{"norm": "layernorm", "positions": "learned", "init": "trunc", "init_std_o": 0.0176, "init_std_up": 0.0176, "optimizer": "muon_variant", "beta1": 0.93, "doc_mask": true}
MLP neurons of a small language model. Each row is named by its layer, matrix (down: output weights) and neuron, and shows model dimensions 64-127. Each number is 50 + 15 x the weight over its row's rms, rounded and kept within 0 to 99.
A block is one neuron, or neurons of one layer that tend to fire together. Before each block is what it responds to, as a language model described it from the Wikipedia text at the highest values.

Responds to: Final word piece that finishes a multi-token proper name or term already seen earlier, e.g. Espinos-a, Ja'f-ar, Eb-ner, Feder-ation, Coagh United.
L11.down25:66 47 55 44 54 37 38 58 46 75 49 44 50 37 55 34 73 67 40 51 41 57 31 50 52 73 28 51 80 57 71 69 10 84 55 97 48 30 57 43 60 69 28 02 59 50 66 48 69 66 52 68 26 54 56 62 66 70 33 33 42 54 42 55
L11.down114:47 61 34 31 36 55 67 61 47 50 67 48 30 42 62 61 63 58 27 31 44 39 35 58 76 54 33 33 48 50 46 73 40 66 48 70 44 58 47 61 57 52 20 51 31 53 50 35 54 46 60 57 83 41 40 13 33 62 26 51 81 45 43 20
L11.down121:55 68 53 34 31 50 58 40 38 65 55 53 58 32 73 65 70 10 63 68 46 50 76 36 64 60 37 41 43 58 52 63 44 70 38 38 52 36 51 42 37 54 26 22 71 44 26 60 32 64 62 39 50 59 47 51 32 81 35 44 64 39 53 69
L11.down596:42 29 53 37 32 37 45 35 63 54 38 51 63 49 30 46 58 82 48 69 28 54 79 41 69 57 37 67 45 72 52 88 46 54 37 41 54 70 09 50 25 56 31 09 48 42 53 43 54 46 40 30 56 51 60 35 47 77 42 65 50 41 87 49
L11.down862:31 33 51 54 46 62 48 77 63 66 77 47 40 53 61 39 69 59 51 62 52 45 43 61 65 44 46 56 57 63 59 68 45 76 53 58 39 30 69 60 55 62 53 37 43 47 63 33 45 73 58 61 47 45 73 14 44 76 35 61 74 24 45 39
L11.down868:52 76 46 41 32 42 37 56 65 60 48 61 43 30 41 20 62 31 48 42 32 34 51 66 37 67 53 27 47 32 61 67 41 82 39 53 33 58 49 59 47 62 45 44 73 38 21 73 23 61 58 91 51 62 51 53 78 47 54 17 38 71 58 47
L11.down919:65 30 95 55 29 40 32 81 45 73 48 55 32 51 65 42 45 67 46 38 88 49 46 33 57 66 47 38 44 41 32 00 45 60 58 65 42 34 47 40 75 46 33 35 37 41 45 37 34 63 59 63 56 62 39 40 49 27 68 37 59 62 65 32
L11.down946:51 64 61 37 37 59 53 42 51 71 69 40 57 44 61 41 41 40 51 59 53 37 59 58 54 53 48 22 78 55 52 60 48 43 44 61 54 45 55 65 61 46 28 61 35 41 22 60 40 39 41 50 50 25 66 45 43 57 31 19 35 46 19 37

Responds to: Unit tokens and conversion punctuation after numbers in infobox specs and prose, such as km/h, mph, (24 m), sq mi, mile.
L7.down381:64 76 30 69 59 38 47 47 31 47 33 33 49 27 63 52 42 36 55 70 53 72 80 49 63 33 13 54 48 51 64 73 37 46 68 41 59 53 29 51 69 44 12 44 46 51 44 60 42 39 47 10 48 70 39 74 45 50 27 67 56 55 64 66
L7.down839:22 35 30 29 49 53 27 51 55 81 63 39 45 57 80 39 56 43 68 84 42 52 69 57 72 51 31 67 61 66 66 66 58 63 46 40 57 44 44 37 45 44 47 51 55 59 66 56 81 59 41 77 47 66 69 49 44 42 75 70 33 50 30 52
L7.down892:64 59 46 65 72 40 55 64 42 29 31 71 65 68 42 54 74 48 76 57 69 72 38 38 81 50 35 71 78 53 62 41 87 62 61 50 62 53 40 40 71 46 45 52 44 36 28 73 36 47 55 35 56 43 37 62 53 50 57 70 67 39 61 71
L7.down927:35 52 46 56 77 61 76 35 34 58 63 45 70 30 44 37 50 58 53 52 47 40 45 59 67 20 61 45 44 35 57 51 60 45 38 42 56 57 59 75 41 46 47 20 28 40 48 48 22 55 33 31 49 64 42 89 61 47 43 50 73 66 58 47

Responds to: Word-piece tokens inside proper names split into several pieces, mostly places and people, often foreign, as in Petropav-l, Rich-h-ill, Kilmarn-ock.
L7.down21:35 63 26 46 47 63 37 37 17 27 52 54 24 36 48 53 60 61 61 46 37 44 63 28 46 41 66 49 57 53 31 52 33 41 44 63 50 07 73 47 46 83 46 31 34 49 71 67 38 46 62 53 35 54 67 40 61 39 55 80 52 20 75 73
L7.down141:63 60 39 15 54 50 51 71 74 69 56 27 75 44 61 62 76 64 52 64 26 58 52 36 60 54 38 47 43 36 51 63 72 54 68 60 61 38 60 52 42 36 16 25 50 61 40 42 50 65 53 71 60 20 61 47 50 60 44 32 49 50 38 44
L7.down369:44 59 59 78 55 54 53 63 36 70 60 30 34 58 44 24 55 43 53 26 29 33 53 32 10 61 78 74 63 68 49 59 59 39 34 40 79 53 27 39 19 32 45 68 54 44 41 41 60 46 73 18 44 68 66 62 65 44 40 36 51 57 33 47
L7.down629:75 55 55 60 57 51 68 69 51 51 50 73 52 56 36 23 35 47 41 50 35 12 53 43 41 62 74 40 28 77 63 43 47 57 61 50 41 41 69 41 37 40 29 32 51 71 55 17 40 53 68 50 69 77 60 04 55 55 76 67 63 52 38 45

Responds to: Digit tokens continuing a number after its first digit, as in years (1'8'93), elevations, and table cells; also second word pieces (so|il, c|op|per).
L8.down223:68 33 50 54 44 40 26 33 68 31 38 41 37 23 34 39 65 57 36 78 25 49 54 72 56 24 80 48 73 64 41 45 56 74 74 40 49 32 78 33 51 28 64 80 55 19 38 37 56 48 43 75 33 68 67 68 62 48 59 58 50 76 41 22
L8.down665:31 44 66 54 68 25 42 21 57 61 44 62 36 37 36 45 21 63 64 41 75 71 60 49 29 22 32 76 59 57 75 58 46 55 59 62 57 47 77 54 49 74 63 54 40 34 47 64 46 62 57 54 39 46 20 86 59 43 40 59 47 41 40 61

Responds to: Final or middle subword pieces of a proper name already given earlier in the text, often a sentence-initial surname before a verb, such as Rin|ne, Mack|ie, Hech|t's.
L11.down108:28 30 34 59 59 53 64 68 74 29 68 53 38 21 61 36 32 62 31 30 36 60 49 42 60 51 57 53 80 44 46 52 82 45 63 55 37 67 55 39 47 36 40 50 56 66 62 44 61 74 64 41 28 58 31 70 56 48 73 62 51 29 57 37
L11.down129:61 27 33 42 31 49 61 59 45 52 19 14 73 34 51 39 50 58 51 46 51 83 49 47 98 52 40 75 23 59 45 55 93 40 51 52 43 52 37 67 77 22 34 47 24 45 67 29 53 34 71 64 58 37 65 56 24 45 42 43 34 61 47 40
L11.down158:64 17 55 57 50 67 60 68 36 83 40 63 39 50 63 68 44 67 38 57 59 61 55 64 43 59 45 60 47 52 67 32 47 30 61 72 40 57 34 52 23 48 33 52 76 39 54 42 26 66 52 68 48 20 52 52 48 62 44 43 51 23 43 41
L11.down202:49 58 54 66 65 56 52 41 41 44 67 67 38 69 56 70 69 50 44 55 61 56 68 40 29 41 78 49 34 55 52 24 37 45 40 59 52 51 52 68 54 29 43 67 68 72 58 33 48 37 59 64 37 39 47 34 27 35 53 46 42 61 53 23
L11.down583:49 18 31 68 37 42 66 32 28 43 59 66 51 46 65 48 50 69 50 68 48 72 44 36 79 50 43 59 47 41 49 39 45 59 40 40 43 35 23 66 62 49 59 79 61 33 63 39 51 39 45 44 43 14 43 67 26 47 73 44 41 38 33 54
L11.down600:50 67 35 37 51 54 54 59 51 80 48 54 27 77 68 60 60 62 46 51 50 51 68 68 39 62 42 25 38 33 50 81 75 61 26 54 43 17 32 42 51 52 19 43 57 34 62 87 40 37 66 50 36 67 50 41 38 42 35 22 16 58 51 31
L11.down620:70 36 39 54 56 34 43 40 51 67 56 53 77 52 57 46 58 67 43 82 54 57 48 49 26 41 55 72 19 31 57 75 59 70 36 37 64 40 63 30 45 32 62 26 48 54 63 42 14 48 42 78 48 48 52 44 51 44 73 53 66 78 39 60
L11.down964:67 80 35 59 55 40 50 27 32 58 51 41 58 41 62 36 42 57 25 64 61 72 79 62 29 53 32 68 39 52 72 66 28 69 42 49 80 23 41 44 40 53 58 61 63 56 49 68 40 44 59 38 45 49 59 44 13 55 67 30 28 58 56 55

Responds to: Capital-letter pieces inside or ending an acronym, usually in parentheses right after the spelled-out organization name, e.g. CM-C, W-RA-F, IT-T-F, B-P-I; weaker on middle pieces of other words and names.
L8.down104:73 45 53 29 49 42 71 79 65 55 76 51 81 76 56 23 50 70 39 53 55 60 42 57 59 39 50 63 45 65 44 71 44 32 13 52 44 74 40 45 39 36 19 56 48 56 47 65 57 66 21 63 41 33 56 50 75 56 41 50 50 35 33 39
L8.down165:62 48 52 60 73 78 51 37 51 68 69 55 68 43 31 49 64 38 41 60 47 50 63 53 25 43 31 39 37 43 32 56 57 34 68 69 56 28 59 34 23 36 39 28 28 66 43 42 59 59 99 54 53 25 51 44 54 79 49 53 32 62 73 50

Responds to: En dashes, hyphens or "to" between numbers in year or date ranges (2001–2002, 2–4), plus month names and commas inside dates.
L11.down84:50 41 20 26 46 63 44 83 34 62 24 48 42 51 49 31 61 32 67 13 72 66 71 57 61 62 40 45 46 36 57 75 39 42 43 60 24 56 38 38 48 47 40 73 58 46 56 61 41 41 63 57 23 63 48 38 34 71 56 79 43 53 56 52
L11.down86:46 57 57 66 61 57 45 47 42 70 39 12 79 49 62 54 64 74 81 53 64 36 42 35 44 49 50 25 37 34 54 59 49 66 64 32 39 38 54 25 49 39 59 46 38 47 60 49 56 43 44 67 63 31 48 30 35 45 53 58 59 61 44 33
L11.down175:76 55 61 74 43 47 41 46 26 25 55 42 45 63 59 53 39 51 56 51 66 65 28 66 55 29 53 50 42 45 69 57 60 64 40 38 70 48 29 40 71 45 60 59 23 42 60 42 38 36 40 51 60 61 47 55 38 41 69 20 56 69 52 46
L11.down608:60 57 89 51 42 40 49 39 42 43 59 60 86 44 72 64 61 54 55 70 53 41 60 73 61 51 46 65 12 34 46 42 59 52 59 54 42 04 59 37 65 54 66 38 55 52 55 46 37 34 36 55 57 70 31 47 68 22 41 70 55 31 53 62
L11.down643:55 44 25 30 47 63 51 59 40 68 56 63 42 62 76 78 54 55 05 46 59 58 59 41 48 71 71 41 54 35 55 56 40 57 52 24 40 63 26 32 61 49 61 46 67 72 49 32 39 33 87 40 69 63 54 44 30 38 52 45 47 50 42 53
L11.down748:66 62 62 60 55 65 50 28 37 60 28 46 47 58 48 57 53 34 66 48 59 63 69 54 18 58 44 42 29 51 69 63 49 56 61 36 32 32 17 51 75 29 46 47 56 71 38 64 40 42 49 33 62 71 52 32 59 49 44 40 56 70 35 53
L11.down833:74 55 62 58 47 40 43 49 54 40 34 49 46 40 38 42 42 38 64 74 56 29 46 56 73 43 20 55 45 81 41 48 35 51 35 44 53 48 61 51 29 32 79 60 47 10 51 53 40 49 46 64 54 72 92 67 26 26 47 42 64 75 95 48
L11.down986:44 60 60 27 54 41 43 74 21 44 48 52 41 52 41 81 39 84 70 60 48 43 46 23 72 58 70 56 53 55 72 31 50 73 64 70 35 60 35 64 20 36 78 26 42 69 59 56 61 50 55 64 34 62 76 53 52 52 65 58 50 60 49 42

Responds to: A letter N (sometimes n) starting a word, mostly the first piece of names in lists and tables, e.g. Nelms, Nicolas, Noble, Nets.
L11.down137:26 46 43 48 39 64 55 28 56 43 71 58 70 29 39 72 27 41 52 69 58 36 69 55 37 73 41 65 65 64 46 74 51 51 65 51 42 18 54 49 46 57 43 48 31 56 85 49 44 59 61 44 53 62 28 57 44 52 39 52 78 65 31 55
L11.down300:61 30 54 63 65 44 48 68 48 55 82 50 58 47 17 54 43 53 37 60 49 79 30 40 53 51 53 42 60 55 30 76 60 30 31 62 48 27 72 44 43 48 75 31 52 57 60 48 68 54 36 50 49 05 64 45 50 62 29 51 72 34 53 31
L11.down525:39 27 76 55 49 61 51 41 69 30 58 31 64 52 55 58 43 57 51 59 42 27 56 64 44 62 42 55 46 25 74 75 17 48 39 45 60 23 52 55 60 59 97 54 37 41 64 52 22 40 42 60 38 42 22 65 75 44 67 34 58 64 64 25
L11.down551:40 60 28 63 73 53 41 34 54 35 65 75 34 46 46 30 30 47 47 74 44 61 44 34 27 51 73 36 78 21 22 61 44 63 80 47 42 31 68 29 40 40 50 56 47 49 40 48 45 47 57 63 63 39 37 46 23 64 51 71 39 52 44 64
L11.down605:74 34 54 64 32 46 59 38 53 42 63 39 70 44 48 57 65 45 56 61 64 75 66 77 81 41 61 59 28 89 42 43 58 50 32 42 54 65 45 44 46 57 17 45 43 27 63 34 61 46 33 55 52 64 36 51 60 64 21 45 59 48 73 42
L11.down765:17 66 39 65 70 45 72 49 69 36 64 53 62 52 69 67 82 49 26 48 52 39 47 39 44 50 25 72 38 28 27 40 57 45 57 56 23 81 43 36 70 42 46 42 45 57 54 46 37 38 52 32 53 45 35 62 60 81 32 51 50 65 34 45
L11.down844:35 58 34 58 44 30 49 46 51 53 50 27 42 76 76 38 65 64 78 71 32 57 37 48 44 67 54 55 59 57 53 50 50 14 42 44 49 54 59 27 40 63 66 68 51 34 66 39 37 37 51 42 95 71 60 38 54 60 61 54 32 56 36 67
L11.down905:76 51 36 45 87 52 35 43 52 18 67 79 49 52 40 61 32 68 37 14 58 57 31 51 48 71 52 57 70 45 75 70 46 33 52 30 34 62 80 33 49 80 44 56 72 31 56 61 44 50 42 57 38 74 37 56 75 77 17 37 48 31 53 48

Responds to: A lone initial H or h that starts a longer word split into pieces, mostly names after a comma, pipe or "of" (H-uang, H-anoi, h-oof), sometimes W or T.
L7.down125:53 46 44 69 47 54 20 23 61 60 45 29 62 25 31 44 35 45 55 84 51 54 64 80 23 75 55 57 54 52 50 45 19 81 69 44 41 67 71 51 39 43 56 33 49 42 27 69 47 55 50 49 23 48 23 62 72 63 74 64 17 74 36 70
L7.down405:08 64 34 20 39 21 37 39 35 56 62 50 67 55 56 26 42 59 33 58 67 38 61 56 52 59 69 59 53 54 51 41 51 44 48 57 58 46 58 52 63 74 86 28 43 50 65 54 43 62 37 43 33 51 38 47 31 67 50 42 40 58 48 12
L7.down636:54 31 60 31 92 60 45 59 44 38 50 38 32 43 49 50 69 12 41 66 43 69 42 71 32 49 47 65 38 23 48 39 72 24 54 38 62 44 30 37 43 58 23 41 66 58 44 51 59 52 30 42 58 55 57 52 51 60 56 45 31 24 52 20
L7.down845:39 53 41 64 35 56 61 56 28 26 37 44 53 63 68 47 48 34 47 48 38 45 59 46 78 65 45 59 59 38 39 66 61 40 27 40 56 50 51 26 37 92 74 54 51 68 44 56 47 75 68 58 38 23 23 55 53 64 26 62 68 52 40 43

Responds to: First capital-letter fragments of proper names split into pieces, often after a space, pipe, dash or line break, such as T(raian), Sh(ibis), P(uerto).
L11.down275:37 63 20 41 48 46 59 39 52 62 53 43 28 32 65 43 74 92 76 54 35 42 57 25 25 32 30 31 58 63 59 40 30 15 50 51 53 68 30 19 83 53 51 49 48 40 62 58 25 62 45 41 71 54 68 53 40 72 72 42 45 42 26 86
L11.down594:81 54 59 49 65 57 14 44 64 47 43 66 54 30 38 56 35 70 46 52 36 16 57 33 64 71 44 49 25 70 41 41 38 74 40 41 58 68 53 63 52 32 68 41 42 62 52 52 57 27 71 30 56 50 40 61 51 79 64 51 59 36 69 78
L11.down630:40 64 58 49 52 36 59 36 49 56 78 71 34 25 46 58 62 63 41 50 72 49 77 49 44 35 63 45 52 22 60 55 32 36 38 50 88 67 53 32 66 78 26 57 64 53 45 49 43 45 70 19 41 72 18 64 44 56 37 78 85 26 54 54
L11.down743:71 48 38 12 74 39 41 79 66 33 76 48 85 44 66 59 56 30 54 45 64 39 52 56 45 78 50 42 88 61 60 30 73 76 44 50 28 68 51 48 35 59 34 44 46 46 53 48 55 43 29 73 47 46 55 80 48 57 54 34 37 61 43 63
L11.down854:64 29 31 71 52 52 28 50 48 55 51 31 48 51 54 24 59 37 50 56 45 44 26 47 82 64 32 33 65 63 35 63 46 60 32 53 70 47 45 38 55 40 66 46 55 38 58 35 41 35 63 67 49 44 92 60 50 44 63 43 44 54 60 41
L11.down898:41 31 45 31 58 26 41 52 64 54 83 57 40 68 76 55 57 33 26 69 45 73 20 57 64 43 44 43 23 60 73 53 47 53 45 31 60 31 69 46 48 38 55 33 72 64 46 34 32 48 45 60 43 56 32 37 73 68 80 56 45 48 36 46
L11.down921:52 25 46 70 59 49 45 70 57 20 57 60 61 35 63 61 63 24 29 74 59 53 34 70 39 56 55 54 52 62 31 45 27 55 37 63 55 68 76 50 44 51 28 51 38 40 14 32 36 42 49 42 60 72 56 66 68 80 26 73 39 32 55 41
L11.down950:73 40 73 66 55 54 44 42 42 47 59 51 53 42 72 59 44 64 56 36 57 42 45 47 49 31 46 31 59 55 63 54 67 63 35 51 51 48 41 58 51 51 53 37 60 59 56 49 80 58 55 28 69 34 70 41 73 56 30 27 24 56 44 64

Responds to: Month names and date words right before a year, e.g. In December 2019, in late March, October 31, ; also weak mid-word fragments.
L7.down706:27 05 54 29 31 39 76 59 53 44 38 34 36 66 46 52 56 62 37 17 55 38 49 25 83 53 61 65 71 73 67 25 35 55 58 49 72 51 36 69 25 46 30 61 33 59 46 54 68 19 74 48 61 44 66 50 38 40 43 54 72 60 37 59
L7.down732:45 43 51 61 30 48 72 56 46 82 53 35 60 41 76 47 20 65 68 60 52 33 46 39 47 62 48 77 56 57 49 45 21 61 27 71 39 65 69 59 57 62 66 31 24 40 56 61 33 63 34 56 54 32 71 32 56 44 33 53 46 73 51 46
L7.down1006:58 63 21 59 43 69 59 57 53 70 72 50 33 37 52 36 37 70 40 46 45 58 46 41 35 63 64 47 64 76 48 49 48 58 72 70 27 54 44 70 63 52 41 37 36 75 30 46 27 62 81 54 40 46 66 36 62 24 28 57 30 69 36 40
L7.down1020:63 28 62 42 68 53 39 32 43 77 64 41 60 68 57 72 51 67 57 67 21 53 54 37 64 37 65 54 36 70 39 65 37 64 46 50 57 47 35 37 37 23 37 57 56 25 47 53 28 81 67 57 32 32 41 57 57 71 77 32 32 58 24 73

Responds to: Forms of "be" (be, being, to be) after modals, "to", or "his", usually before a passive participle or predicate; also adverbs like often, usually, generally after is/are/were, and word-start "be" pieces (beatified, beating, beautiful).
L8.down788:42 61 47 46 48 64 67 50 55 50 49 40 52 74 35 60 69 62 49 74 39 28 63 71 71 33 44 25 39 47 55 48 39 34 42 14 66 51 59 41 38 81 27 46 47 72 54 57 41 68 59 22 56 26 47 40 33 60 76 39 32 65 51 14
L8.down904:71 88 45 29 65 74 34 55 50 55 64 18 51 36 63 50 52 68 66 16 50 51 48 69 54 69 52 58 58 28 57 62 49 15 28 49 37 60 61 69 62 57 54 44 33 55 46 50 42 62 68 35 75 36 35 51 49 72 71 19 49 28 43 36

Responds to: A lone first letter, mostly m or M (sometimes n or r), starting a word split into pieces, e.g. m|essage, m|ammals, M|ission.
L8.down663:28 34 24 88 46 66 34 18 59 50 39 07 59 20 25 69 62 45 32 35 49 43 45 70 44 47 31 27 33 20 31 67 57 41 33 55 26 38 61 65 44 70 34 50 70 37 61 63 60 57 38 79 73 55 59 68 34 77 47 49 22 53 54 41
L8.down670:53 48 33 41 30 69 53 59 39 63 31 71 46 51 37 47 66 68 25 76 71 68 45 49 48 45 27 62 64 60 51 36 21 16 51 21 59 37 70 23 33 44 47 32 62 51 72 65 57 53 68 60 27 56 73 63 66 79 66 43 40 74 61 78

Responds to: Dashes and separators right after a number, mainly in sports scores and records such as 7–5, 2–1, 11–1; also year ranges, vote-count commas.
L8.down253:48 76 53 47 81 41 38 51 42 44 33 63 34 49 79 52 61 43 58 36 37 49 38 64 33 84 54 47 54 30 59 68 29 38 43 63 55 61 48 40 46 25 44 54 43 41 27 43 37 48 54 49 39 61 66 94 51 65 58 09 38 38 60 42
L8.down525:59 26 66 16 25 66 56 44 57 51 60 70 55 48 30 38 54 62 80 47 54 22 48 39 50 66 60 54 51 31 59 45 66 41 35 63 39 45 37 64 37 40 54 33 52 49 73 46 57 21 49 43 62 53 39 41 54 81 50 59 61 62 45 44